{"norm_eps": 1e-05, "rope_fraction": 1.0, "attn_scale": 0.177, "init": "normal", "init_std_qkv": 0.0384, "init_std_o": 0.0, "decay_fraction": 0.853, "steps": 11609}
MLP neurons of a small language model. Each row is named by its layer, matrix (down: output weights) and neuron, and shows model dimensions 128-255. Each number is 500 + 25 x the weight over its row's rms, rounded and kept within 0 to 999. Numbers have three digits each. A neuron's up and down rows have the sign that makes its largest values positive.
A block is one neuron, or neurons of one layer that tend to fire together. After each block is what it responds to, as a language model described it from the Wikipedia text at the highest values.

L3.down19:528487433482534507490487506497470517496506514510473493567505516486513508493532522463514521464481545493480514531504510503491512488494498528525501488537505485476551495526526474495490488491504516451483505464449511505517469557527485503487517485536493490518513529485524530498491484516508514507491505461516476477493518486465474511494517550484533452533519508535460533477474499488479448522574
L3.down126:522433510522505509492529490470554503440489522479474504533469509457508502552488470506559499497511505467533476498509495507491502506492559474501469520501514492467473502521489499538514509552504505503508484467520520489526493468531529447489494463507508486524504485522496458557525499487523469520508481484503506488436488508502522467520535507484502502526494477525451484537503504481495539540511
L3.down205:483567504498484519534493533482511480492518489503527512527498470507456532521543514502476514507485511484481542514501519479463465519531507492544500533492484527546503494506492484488467518487481439505528450502497538535506510536513530494482477478502479477470494500535533468490439488467550547502551521521438530513511494523528470507508511472499504502496550504524518494501459484534445474560508
L3.down214:512457512490500495517558498489476484506468503518473501476521474521475500466511511482470478536495542503444465484473536466477499498482504505506509507474516465506506513451547538477445507473547415493450481515513509516542514514435503508478554467471496468504501481525501494504480489483499505518521502491456505423507487487525453492489506496495515533471535500514516523479478531470486478471504
L3.down242:471510450500498524535498494511544538506491436494481483478527502531489555502484538468532493552515487515547539478527483494529500504481550499507504542542484493521493518490510548493505491518514466486506488511504488507488539503430459498503515519494499471513533513520488525519486472514535490500484493498458455499534509527490443459502513492526487515499512465445458459445535476516468503470498
L3.down424:543474502494489527479486500472525505493475505491490528489467495502509521452518445511518505472554489508532504531532531517525491480443477503496484501469493487498507475472523506487475497507485495520508487471527518535490513543508547481514497492508527516520481517524518440492466440532496455511524450477533525509464491542464476496491507500528488507518516486498514509503482527526530475517511
L3.down437:471514489523563503521528514471503498504511494499510430503502512505466496496497529519489500513504583515523483484553512481500503513508501533479507497521474523493489527505484516472455477476485489504476472478469548515513498515470483503530507468520496507484507467468497468522496499503565491479514501505476479559486518476521485510483549520497486544504503513520523496529532431521525476540461
L3.down494:422518495472540496533484500478481559532517525529512509542533505498477532442497484531534461484549540501548516489496462516489520493517510502477509452491516496465439484487462466491501516525496458515521506529489475463497493463522509511502552484506516502492480523497485478482483478491489540512520507505526481504533513446520491527502511537480502538539474497521498509476476483477488516504523
Description: Space tokens in dates just before the year after "Month day," or "day Month" (April 5, 2020) or before the day (June 27), often in tables; also word starts like estab(lished).

L4.down385:499512442487504495516479487462540500496500518485511511473534519476524511506504499498485478504467447509500524477500518496461537503503485497525505457512513521451500486529557525475513484487435495472499469471532511525488542514513503518488516490482477515472505497517494491500485484479447526481462554465499492535465497499523483494504502482515501480531445516500486470535459515483540463510502
L4.down480:490524512492482489451532530482489445503520469503518478527492505502529529514500491506507486496510460494483506509502539530471488462513476521530445525499489530509495495487481519511559497484485485534476507492508497559444511486486525540434491478498484520471551509462514435476535496490514486529515505535513504527444511526496517489516487516489466519459479494513528479489466489525487452529490
L4.down688:504497486533522517545472491495474520522572471498478491517523526507495488507513479494447531556485525505507511506481519473543520466547490526542527492512493516512519538499503529512495492556500477467505495490462504458500478533506511459471491485473478480493449548499513518491510544500507490491464474492482497503519490523477487513529518548506488537484482498546467511496446501493443432510491
L4.down689:493512490504500499526503579519452484537460466506536464466490473511484507522488471506530510507524477521479494558468482466503548457507478538555505519502503510493488553501477507491503492485462440520482522513534497487498468512469480458469506521514477494495481496505489501500479494488448485518473532459501550504472512465512507533516481502504485481536513512485519514505558474523469488538496
Description: Fires on has, had or have directly after a sentence's subject noun or pronoun, as in "Cohen has conducted", "he had hoped", "She has said".

L4.down10:489529471507502451471544501458524523481469517529434544495511473525490494528515521462523522505535461504475496490482495497476539501520458501448507482473521485486449506491469508507472512470519534545502511466492517478501527504505554478454547472500528569518556496497504476522493461495505513506500465529480502436511502508485528501489471466512499496480530531541491482480507529508493482512514
L4.down49:519503472497470461492519480461509512535508517497543535494495489501524465449483450501499513473473461503559472496495501498492459490487468508516507531474514488535516493502508502512487491499546489516516503495501491470500538508483505511456513484509481488476516508546485487490524472520467483440504509477496487490529478497457462517477529548524531533472541513467509495433500515499488517500518
L4.down336:502474494474530495490521483486513524486546534530488476485513486494495496468504484511445494483537507536486496480503516467479546480485513538496538430506471509489477533485534477513475506523499517479489426523514510514510506533485498485484509480526518502467523526522487485496496510490523517457503479491519468565522516503483506496498518483460471493501510501516489516461471482515474492461547
L4.down589:522544532487519535489500514520547475487489522490499511488463455495519482442475468524472520470503427485487467498490470513523469509484504546525475490470537491531506483513481498476483499510495490513490466487522528505496490499507511468507509487513520537510553517484481483485549498547497507486510514517479467544501510507518528500509508535511438482511516468514488524516521476474514426467520
Description: Early tokens inside quoted song or work titles, especially apostrophes and contraction endings like 's, 'm, 't, plus opening quote marks in track lists.

L3.down122:490501471490501495480539471496491511512491477455514498476463541484543500512489475508491517517457542533541515527511500459487499474498495506579483512499499489487495545538482492513464504507496497506514512515478440547508494490502455488523502500483517503505505502486516480488509506452475504459465534543481493505523496514497478514466481557519473466508521536542514505508509494538503560541450
L3.down148:562508469493506507516518458526489498499481493478505491529524496476502502446514471461502433467497473471506451515550487465484481491517461505537498519465514498466482508497477535520527437469470528484471546527499531500500495527479503483500509475481504498482488579488488446524523526509526461500510505517483505538495509471515507506515550521497479535534523526505509475539479525484509457505525
L3.down190:528534436513511516486502476476485530512514468476512539504495466498528517472526460455495522524523479449439542521528514508502492467507530484474483523515529521500485491507489535467503497474521502495501556508541489510478517569523509527495537496504490514466510492525549472488535474501498484450459481490494465490461550513527462460523505482502488515474491549506494492498508525545542533488477
L3.down287:506500493482550558502536508508503507536487500487510494472501515505458464485492463500488464486474491519472497501561511521472491460574491508544497526464489489536549487518475568476496521495472503470535520477530488519478501519479467490472507506507489475446479543483501521472504528491496492509489441542550484533489505519490506515505518531497502444464532498519547526492491524484472434468495
L3.down304:488524486508501494487518505482493540549504507497493461487508508502518503523530511495484504477559507516492509506520518494540491474513506505492508501499472463500502519491480514498482441495486521476449466535495530478532482547506440438499486472503501479519515512483506490504546443491499480466510520531526532504465529543503498494503517493513504457478529536526513466500466548481520488499410
L3.down468:473503455536506491486494498472494530481472470504512525466522490466521509498494440456477467538505465477485483490486497478485491470534492471497499514474515495486527519522530562553481494477497547469509539514491497510521558542486508497475513515523504502505487509471512528496510528463530526483499510519485475509489520546491485484491494501519488457505494512481524543495524498518525439533519
L3.down508:479504555558502505517495490536472465489535509494455510529506518488452504496502514469495479447501445520503480493501493500450497481477499484502498500544504508494476488492482455536547521486517498492534467489463484512539478507515505455502506507468481510493503503506476486517513519442496508514554518468521496499465445532494484481506485439510501523477507500486502515489519495501467480526559
L3.down627:488502474521458500497498494498484480504490432493476505475499494475480492487540502499502529520471562482526510535508508509496502484521483502525506481517490494522508464495496495470447492453477491517524519494495471504522487510539477506522498474542531461495494521506542485465499486470490516539497506483527496522491528515491546442500511512499517528475469486501577523472479519480517464516506
Description: Final pieces that complete a main verb after its subject, mostly present-tense plot or description narration: ent-ers, go-es, t-akes place, hel-ps; also st-ood, reloc-ated, was born.

L5.down265:524507491498481497498497531485488475501519467467521545545497520496500519480456507506504535511458479510500518480506487527520554519507545451489432499544453494490475557472466504460529513495453528509513500538481493498552481479518519502486536516500500512500530475492535481496542481529481491508459478539482483512521484505516459517477484489469494444567518506522497511494537488457539492461507
L5.down596:487497483507505466460514485469497506479454473523445484501548502490441517486527440485502478508499482495450498503516451536485516466494470519500509492482532493482536524508525478511487481506541479516465512474569527494527541456484505478511481556490493493516490501524496503502511458513525459492537528497522505515522512472446530497486462459468489485502468488478504460486490549502543600499526
Description: The "ro" piece of words starting "intro" (introduction, introduced, introspection), plus other mid-word pieces (sub-ur-ban) and "is"/"was" after a biography subject's name.

L5.down372:545497536552480474507503517471493479516470524475492499478557511484471488474490501497485517472486471513565473506523490498467511528504525567466478519534519477499479517515475532503530490495511517495505498521473534470457474531511486484559476509512502540487530482477523477524512502504486487449525520504488497469500514532466536495526482491513497514511476542553494466496473541534510453537490
L5.down679:512526495543535512446526470517500508509496501529530534572530531525499494490470515527459498508550512534487512495524470505519523498512496519532534490452480504484511491479487500508480480496499509502466470494514441455483511514492488457457448476508493513521528502510482460488539511551495511509465509511533520491472454525534547467505503498519501500545510531506483518469558563522511484497501
Description: Word pieces and small function words in the middle of a quoted or named title, mostly song and album titles, e.g. Get in "I Couldn't Get Off", Won't, of in "Bureau of Land Management".

L4.down166:533512546517489462463469521551489499503509495478473533521494472522481540493496466476496512480497505466535541562535538515503522519500477512517530525494464522483494466501492468510510507496475484570460442522465484558521509542493483501494465521487515511550491482483522514490477552495479517503493517516505471518530507499553536501508486507542497458519522527502482537486537514474510481468558
L4.down238:520506485452486486501531506498489579499569582503506535502469453518508487538513468503497506526547538504464546530488480476476514504479510510548481498480501528469486464532471516521519515524529461527514491476507522475467489491513537492490535469539522495535485506520461534525495503544519512546479472518520500479516544521498516451540514498515524433471480528496479509503514505545479507489515
L4.down452:512475521492538467500497508514456506466524482488480455519536497464475477483465500463511539533479474554450539509487508465509482463510526520512542493490512485514494513430518498492463484491501517471504491529492484494538475465578498521506495503514553521493474528493526514490513446446452509491527477453523526480477498443506541515494485487504488505516469504490519477491550482488494503471468
L4.down466:528495461491523516496475533463488453545497515493482462508495491513455487510507511510521475497520498513558480508497507473490547515469480512525461514526493471496545531503500513545485551468519496511533505489478462516509520489466540473552481493511501493506495486488466519495461480513477487479481439481485496547525479505508486469483536461525539472498458499436503493520533481483489411538479
Description: Short word-piece fragments inside longer words, mostly proper names and places, such as W-all-ace, Glam-organ, Sadd-am, Sp-art-anburg; also "well" in "as well as".

L4.down131:457544525503497475534481492515485502517488535514494496516517520530494529490511485499500489449485512528514473496529463485499528515525534520517452496509463509500488529503491513478511526532474502491490470463524447523498518504483475496492543496495487511488478500482514481470528489495542506506485533462523450487509485505505530507505507469521514478543484494504554470525461481507483347474521
L4.down431:453506501535495488514486528537497481496484508520507521476479486486493475443479475469527521506465484488471512460533503474520507489497456501530486501471465457545496476525454512474472474488520480554485479518494445452445511465491502482486483490502447471491485502521502501461485474459517525503518502515470507468521519446475494491494481511489546472535542510471496509486477552449462450507508
L4.down624:532511508498464485466516516455506507508532520538519479531501500538509445507486468471494501465492523501471472462519510484477517536517505489513470518483496476537461509553481485489512516497457510460473538483492495505504492463530508496498489520488493542523492531481502535516487506471487530502536516509507505514459514500517530507488511483487512516471514535492509464497503475512503315522535
L4.down641:517517478500526481611502479458484469508521457459503502510498529495531514505516474488519512479529513481494481471497477486493469539482486521528490539509506487524486506506503465491460512530508510508491521555484498508537515519509483512496499493510512483537527466495471475487531498541541477481502473508517480471506470496509507512508512475520491540483513523492505489479462518543497378537465
Description: Paragraph-break tokens after a finished sentence, list or table row, usually before a == heading or new article; also the space before a year after "Month day,".

L5.down36:483475498517591502555510537539520473492514495496495513490487528482484508508495491480458580473533524457490496513509513478454497507505500491502481498508521564453469505471459465486510496489504543491461468457465504480515509482471531483526495500522479529508504482517550489503505505483500510510476501545460504531537497493501506497482526507482521465489471515480540487477545506468514481494520
L5.down695:498509497512532540473509504472486553513508469452545521466512466482491503492473553523535488466496482524529469482523535490504473517443484519526504511512479542557513489502468503496509496500527533539486509510465496490522548515500517508526482483464525493510465460498489528515525445481496494451469496548469479526489494480515482495500453509515510479520493542517516461506492501459516523500496
Description: Short opening pieces of words split into several tokens, mostly "le" (at least, level, letter, leaves) plus initials E/L (Ellis, Evans) and ou (Vancouver).

L5.down65:497505537512486468498535494502515510573501532514505484552476527470494489519550486497565496525526502465509495511502500416503505499495475477498478498463496548508444483491510513491535522524488496534490541516493536566471464504524488500489536501478487499493552493492471501497464517496480498486480460501475512484561505521484508477500472522511504472473547495533502487514486503487484535491515
L5.down634:444471498542537498485484529500470500531468483496520499543508479523444468499497511507480509503493540518532492514515523520530479505513478525493525504506443515466470501521516501521475474521500497489519520528505497509509462524504446512546483517516472504502469497539478483502481495460519505521488498562478548497483507529509498475477534553513484510462493532481517534553494523520534524491480
Description: Inflectional endings such as -ed, -ing, -ent that complete motion or transfer verbs (moved, transferred, turned, went), usually followed by to/into/from.

L3.down109:475503473521489521550482488522471511519534530511503489436541504535478479510499487495475476502481498473544481487482494477501517526466576537446487457440491491449465491528479505528549478523469510530481476507532524505484500464455503485515520520492490494500516518521525507469474546475483490499492491483497494498568510512488500510478460444504531507508536507458518549514472500539488489479488
L3.down191:516482504474477494495445488535517507480526497504498512502522509518470491495539523486497506446528543519481478520474535482471516524491512513546540501500478480458522511533519443472486517504529500532541432515502485472476470510517472524504484501518499517500478502489486487487533472523477473501495502503523499493505493513507516495494468505507449503478513498513516508498470519477532501495510
L3.down193:483510500498483470470478534528526528481514503492493477497481520536487509523488488475517498503501536482525481465513459495475513544512499487465509515541486525474515484475488515539474473483515512476476495473529519490522466475486487507547478474509444503557519495485518514479472547523489484510464427503508528523430505473469491450520521526495516514436485501482484446467467486475481472442501
L3.down323:509510462481536521474483518572515524499458521491522469509470517484476517510485476508511549495476462528487539529511491482517485457528509523494495490470492471426489481483444500526494498525562487517461506531502513478512466527511469488498566434514466508490508513493525516426478460510490500511482483448510478477509499514461473496486509489503501488531464497502481481501511450479480520494489
L3.down358:499465528505509521486561530503485470492456508516493452544466502500531522456508525514514518522519524497550512538470491505541505516501457532510502479475508488487543504507524540505483509508495433515487487476494496489512493512495476500504530519508506504514502479521437482463459489529467497504470490543462496521524518456532527467504523507495495523474556516528496500520494469479513471523522
L3.down362:482488457480530510472486521501467501469476518509487486532513483568481491529479457501518517525481551471512462480465520543502514482527481516510460557477464493502522502500468490523478507491485468508526495509532515552461495482523493546484504518530478476502533518525440480516509471519506464544507530504491536515456529512519456520540479465509507499498500492477488491519492509510482500477525
L3.down559:507502505475517505477498481478517524501521561510515491512516500516496474481472491484468550508479499506513501501468494475511496450504517439476482496482487476527511500463519498504490423513535499534496500508490502456519454530495467548534508472494486499495512492480520505489527481466499546480461481496527551516498477492526566496491521474478474517518497537507488516533492474501495524474493
L3.down590:518434517446488478510504501462434540514514520453485492489532543511523484547483482487480508463491523486503530484528502496438520493504497505477485417445551543481507495491501473501510491494529538485509507500438524535519529504486498504506554473528468509525531476515496501509491482470473500504472486519486520525495499531490513479518525514538472479517546480516518455494518547486488485481502
Description: Short vowel-plus-consonant pieces inside a word after its opening consonants, mostly am, im, art (f-am-ous, cl-im-atic, G-am-eplay), plus the word part before -ially, -icularly or of.

L4.down232:519503545470498472494528540461500467514522486526464518507460557475483493498516487509465496539532538524494497503528487528505438500513479499510542502461499506480504477542474487474490527515458514495551501515479506534518544485490534467471504536488486516499538508514492501523504532509519475520487515493516518503469491522505509502525458516528458506480528526463512496542473481491498476481526
L4.down481:497524476504480493501507529519519538508541490509490504460509498514509478504535498517477550479526527533504518501522514471481519477526505516505483487471479548501527475504485457489531495482466457542482522524484485523499535516485505482502476466525491524452513476524511474520545528535478500475488502500501506523523495465544518517507545479511499479500540551497471559526513514512492361507479
L4.down659:535508542492527469506541518485467483501465495486485523512506484482478501504531466471501523482496491530497486499503460509516508503592515535568482551474456503511512466463487457467476497502487485494499482530502491492466455509498476511539516467528531495491493489502537445483506476501506496480535445501488538479464485529511494474494509493495514519470541475481548563489534502492528440485492
L4.down697:537498515455511470483484494484494503515511514514517539524504501500489495532504495535503510517519501513486468499490452459546543508526507528488539540457458523507524473481470534488513521533488506469497501525494512486520434527484512450479481517536556526496516502485506453520493502503490475515528517515518534507528451476517441501535501511511499495485538546505469517519460485506506408537550
Description: Final word-piece of a verb split into pieces, just before its object, as in redu-ce, cre-ates, aff-ects, enh-ance, prov-ide.

L5.down304:473512491471496475496526468540518518514486457507517465505506489523550515513471522519500493512506505515511519546545473469476524504515468523566532504536487499513517492533504526485476465522544486458531495492536479533514487522511497503509480488495501529488447476526477480484491480466461482498470468481520513518483499489507472484480501495505482487453518503538522487469491493470489528531496
L5.down420:503530515487474513523515478519481480458505525487497510465489493490498564491484487518489500488501479502481486544467494509503563506517484481579512472504520528465552480529530506525503498488508513534513493529504500482512487507477507507486514504501517463541561508496465502492499450489458447508455470519558524540503478510494543470505519491474528533515527519501479435495512509506500469548471
Description: Last token of a plural noun subject or subject pronoun just before its verb, e.g. play-ers, stud-ents, they, we, relative that/who, also "often", "to".

L5.down194:476539547473491488494505488506467530472495450539513507456528508548509499532447503455448450499455522532492487498541480570498487485539498487495547489518481525487482461512488542498472514499528501543532511487476513503494487546500499459530486499502533518507508478505457495519471509472533503457484472454509505551540526485481480497510483507509503486506511521513484537490517498471470421505448
L5.down275:502493534507501529499573528501469478488511485480536558484494496524477486501496501471511505504530509526569500494506470518500478472521478466519523492442489508465533510517479498505476499469523484506467483503454500532509482496512521508438519526521471472514528487506487506472473443464516460515512521543510530526472504542525517490527508464547492502479507485497477496487518485447531482479505
Description: Fires most on the word piece oper at the start of operation, opera, operatic; more weakly on other mid-word fragments (r, ul, iv) and by after directed.

L3.down150:523521509495516474455514516444449514524489513506523495492495546505506455506507520480516512511513502478482459528485459514436494495510529505489506501521521496522493471489464465485503521493512523488498566529481485464518471517504498493513515511464490507487538509531501486496447485500481521495522520515491527478514486543507456493464460529483529488476488541514499475518531501496504412523460
L3.down194:522463479508502492542498536557499488506527524515470519502537539497490482450496480544514514474505472497482501509537456497538466497474508497500498518517464481467487575481468502508500484514499526496500508532477532480463526495477517499488469494448541518513532488515502539516480500507514506499524511506496520522504495509501518514524490497518494500492512542484521505517481533472495407475526
L3.down212:540483508493482499466489535519478495492480508514476431506528512514514485492487506543503478569508508532505499520490493517456511511526497475497474480524536470488491542471536489495526512502468520510483492502521509502525524501529508482531464482527450470498518483505480477492478473517537500544542493435499543505512530471486524516487474473476497501481510523496511516453518517522517504524530
L3.down325:552500506477454479505509484455472569514502478518519473493560572486488465461491484522511474477491521546484517467490516491463506476490492478518524532474505508473506538477487521477530455453497509477493448479495483522488482473498518483510481523504495550489476504465495467479513551447538541498512512502470525448475490479479493467506507503467529535518517499511522546507504523493493466505493
L3.down527:512514493452523446537467501485497558556482486516515503525503474446472492460524507473535509504471504479504500524470525483494462530522521504509501488536500490472491517521493511472498518476491547508454487489504514522466499510508469525502508500458445519521541447491493488424462534472531465493469517487541507499533459503477514521510479496471485513486512567518515551479500546462485479519500
L3.down542:549441514484536482496462554527485480499499526504479481531499538505546480500536524465511521519508555500492455543489491480507480502521505524500502455461519513507515501471503524509476482518495560474501515484493479458521501463525532502518455499496515497519510504487489505443453530463508511518439488526473514483512515528493492495493532543482519510511557545488484499471509533507499422446491
L3.down607:505487519542484508488505508541502528483464484515491468454467492522535495507491494501500467496528532508501515510472530455503513520496528495497522533492529498484494502485525440546494521517477538463507521510509529475488516504584540506523496451500506495487511511521493474483510532497563471470499493495496513501498506536486524467500491500503500495472482500509516505549540506470481447496500
L3.down648:504534511533518495514497484503527462481469535495554531527537501504496494498475549500468493532475486532462497522493518524467480445496523528484491530478515460465481475528504533479490473491530523476506486484477497471497462499496506487450495522519519512475496507460516503494495488447455480515532501515510499470519515531487488505498477518485500507532519519488484537488518506469481464504473
Description: Word-piece fragments, mostly a capital E split off a word's start, as in UEFA, Early, East, Everest, Egypt; sometimes inner fragments like Nazis, Queensland.

L5.down5:509515502485498481490463508491539496537491508503484524469471504476466507506498469475493490490506524540500470485513498492535509490519498513515504537470510540503497505486500503473481509519516495504522509495492476483491489518480502452496497544516499473499525498489513497503473468493482518490462520517556458508475474536532526508487514493520500440464529505531491488479518442507516401537446
L5.down154:463526475494499498504470512489511474503555482508488486510468502484573512496538530512537477460538491463490530490505478506518448541483496520521457508464487507456500514521529497531482501492541516460531539483527468520503476495497503502512486480515501509505522531495491469493490492493526463497528490491484510507485455524490489485498535499506518491505502489526494469502503478544514398492496
Description: The space just before a four-digit year, mostly after a month-day comma, "in", or a month name, as in "January 18, 1985" and "In 1940".

L3.down215:503502507487529496481488510491508515477462496522431489521471489520542441485493511514507494475525452495547466497544478502495473522494532500473503469499505505509507491483481482499469476453453505514488560472510506472485503486490478480491464525480510525502524524512534488466481546499496507487530527514520494453526530506504500507484471481502509491479471469514480528544500509522551410503525
L3.down265:515536510525473545527514506476453517482516535478537441478475515517492484554505489480515522456499473522505534506489492527511453517508518517508552495501443474467512496465490484533495447510484457485497483546521489520537502497483478553474512555494453515472523479498496524482498505517496468489459492524492484503459477535477499530483495481537550487475474493509443470478514495503463468505463
L3.down319:544528484502467491498497517512483506538521496548516489525494523458483457477487500477507499501515514456543531421479469517495468513507487498514491465486505499528471489478492472487550507511507539490503538472474438507507566491537503505512478467507513495478526516521455489524483492496522499538493489484489499540515535481521521497521450539534489505489493490505576462511495480518492466494490
L3.down346:539519451486544469482502479495467539552504478507485513497495462434534554480524459473494491514499509457495476492505455509510515470495519485498535496504507500495498560492443478511465531474508466516514507530512470466495516513473534435517500499517516494470501492487506502470474534497513508511492504496524477461501467549521514471529475482487492528523520480484500492452524543552510451490481
L3.down501:476497512515559493470525472464466511529468536519540481497472506489522511496506499476506503520467503493497498495507470501499484455479519501446499515533506471489495539512490467470481527508510473494558507525530495502531461539491463546549483490524530529455476488528576432505485502485480506484500524497530490519492512501501489474489502502507529440498503491501469502548492488522526465488502
L3.down519:518503460555463495509496474503529513507496537496552521508476518515472511519476472557567482522538513516515515507478487514520480539485490497485471518456517517442547496511480500510495518465488487470493520494515522446500476538468492492466543568485512448478529496494489480473518477505466515509497502472524528459457518524541496506460485517528512512477515510523512515462488496509503510514469
L3.down528:484506527520450475492512533495499552543541474512525515506475514504533526540468464538533493490525547510479489511510468430499540503516503505495483505480509510542474499503492493525503475510483492502515496535511508470480502515473458520517488524487532495511484486492487509492450498470495514500505467528500471493509528539525488494521477497522514496515501495527473512479493548506463433496555
L3.down580:502465484486498520490533507503522500519514476524510504506496492527459540496496538481502512528470532535493489515478507488505482488514530545493515522497497530475519511518517513508463472512504507494502513464507472537476489470473464456455481482508488506475538506494484558533502518514481497497493486501512495463501510476498527431529468542498534483544458462554532519555477493484499458468553
Description: Word pieces that finish a split word, such as endings after an apostrophe ('s, 've, 't) or after un- (un-if-orm, un-able, un-an-imous).

L4.down182:511533482488454526505538492548502569540487522513490484540465498484468481518486513482486542526516496489502489514495517462498533490482492489529506547455483494514458552501488512463460458514535485496517518509561498508527511529449507488507488491483490478506515518458506489496499497513507483485465541534511554515492508513530482520479507494509466461494495522508496531502506489479529507553533
L4.down285:528499513519467522457475481532551510512480506458481525491522489488539522520515511491528469474481489456469476495537517485463539517499502461553538514487499483496482438481506556484485489492512494525496519510553506504521523505521493501491509522490501532533518567467445484510507508495488509473422490514493500499525537485496497423482523507487546476525547505471488544489472461491536510544474
L4.down300:533486525501492536498460465521482516528516513511560487492460529526505490510464483478486497527497455475483544512500486515484495477487481539543523477537527511487502467485497557502489508496493549494519523492476493500527492514489417462491523474488528537487505497486497510483522492476479486496519506516517475534465530527493488483487479532509502496510481483547481540433459518500460473537484
L4.down511:512495488468475502510520471500497549537520508462507483470506468530497513539469499502493489483491494483496481526492502498481489463502524501556544493529504452525486474567515519489486491518524495456506519495548501490494497485492484488535539467475516510521541544514460535497540541504486504446495501523508503494472456476485487512518495496476514491446468517544499497474488473512523540476487
Description: Infinitive to right before a verb, after in order, failed, hoped, able, managed, refused; also modals (can, may, would) and did not.

L3.down120:511535563502502492499467511484469512437520465501493500460533526502473501467494472485510471516489491471497489436521493472526502485506490476477476521471493526516523444473513500455506493488495494475535470523483501503500556512480485492507501507481451508517525527485504459511516506506478531458509545510514498501502526515494492484508465472495527513528502525505460490536493508510522438513516
L3.down159:539516476460477509529464494454490481464537494499458511502524507542511473467456481511517486526497507484510481515536503486498510471516493512499484469497520491513490540497508488477466524448485506535509545477506485473531548506428510508514475495495513488494467465532477495497439497473461494441534474536494492507511516514505501494483505486498507499531453481469497532499534521539543494493453
L3.down179:526545479533513463531475487515419491491500485450459520495530493489462472523516509505508508478490488497488505486486529518515506465537490509508518528516532525447521501498489498504503474514513536540496495470470479502464462482529478462492525494468499484464466501530479503476506505512497477520531545540518493476537452476532523519471493518512477528512471455491493479571491503499516363489496
L3.down231:484507473509462485474518509491476472539513506501503499462464535489496530511509484482510475499525530500510514506545536539469478497490489491500531538515518535472502462499543508457466517482465499529489492520556542536509515499487500497479465519508453503502477479456500524537507531496524489470448514497501486521503525482534520481468490499532510506491528513482501481481528516520513439468504
L3.down473:507516541500481489502458507504531509474492504487510507468545535485483522525450519536489465540495519505510469496509498495562501536513502476498531491465492512511460489474528514516500487477508531530511511530471494519475540518486528493486523475484489506535501513500462524546450484445470503502467480507517505536497504523491498461486468472494545489464506489526433481498508533551535459466469
L3.down507:500476521514496521478499463508496460507508466507455481490537466525543536524500506452493493532502506500497513521537467519492469497483490516492506526520462515548514460486524498540495504516548534461493475553535509524475510482512508472477530503468481462495480488550519538545511492495513502501524493517486529501492466502497521439505464475505515429459488497542483530475469541508563527490495
L3.down690:534472502529545457540477508531481473481527478483484462493497489480505524529547501491465477516506526492460512495496484473455497468488502506498499510487474469510500522435504488502512484517486487509484485497523509459517484539485495442519523544448514486513499562513524536565502502510516475477477500469540502542527503518488491466531496500465516515500512515522498489496521510475512430460527
L3.down692:466506462485530546489518469499446464453516475525492512515475528487518516530542508500494477439504495525476475526508474487514525513516474515435547514497479447500529459556457508508540481498490508501539534466491527509487513433452514489483491486525529502522480493496440459501526522499498517521526523520521527562523518482499512486532501545524527480523494515457515527523495471476506462550490
Description: Final word-piece that completes a split word, often a person or role noun, strongest on ect in archit-ect, also edit-or, assist-ant, athle-te.

L4.down250:491495518502537497523532465470502511526505538485502545499521519524475515512472534515525518513499481475520568502537489480522476497441521513478515513502512486506531483468525486506553448473508523507521489529492508520468490518513475474522524517515504491502467498546482480501493474457493512451458486498538501501510498562511535513519508484485504481485506499519497525488493501504572463504472
L4.down552:495469453530489495518485520485510477452519525531473476468486520495479504562502488454485513492516513523523512500501508465521474528527511489499499442528497519471491518522497505515494516508483497520475494494473535492538511496513481461502500504464503506497485508489497524571521490521483492463497505481565506479519494494536546514500486509457480525486497505484505455517484530487513412499495
L4.down644:482483535526478522525493483473452495505483466493485502464525518537503520511509466506472506504523458486532504519521503472486439522472549496466493468508528504466497475502486484491498490472477536515499464515456521506535530524494461488460475515507458496459501494540451522488544483449521464464489485500505488540515490498474509508492478491489483475449488502493496473528497492509541458506479
L4.down684:472506506474480536529499445484490474498546493548469495494494493527450506497525510515508494526465511468529484466489450493451523508477512519482512479514492524487499503515589474479532534503490493500481505475480510493515440536500487477530488499485495485511551497493415525525487520512543507483475456510535506480501497519576478454492511466484484462484524533503496493478478467506507473517500
Description: Final word pieces that complete a noun for a person's role or occupation, such as bass-ist, psycholog-ist, act-or, writ-er, schol-ar, often right before a name or in table headers; weaker on "by" after founded/formed.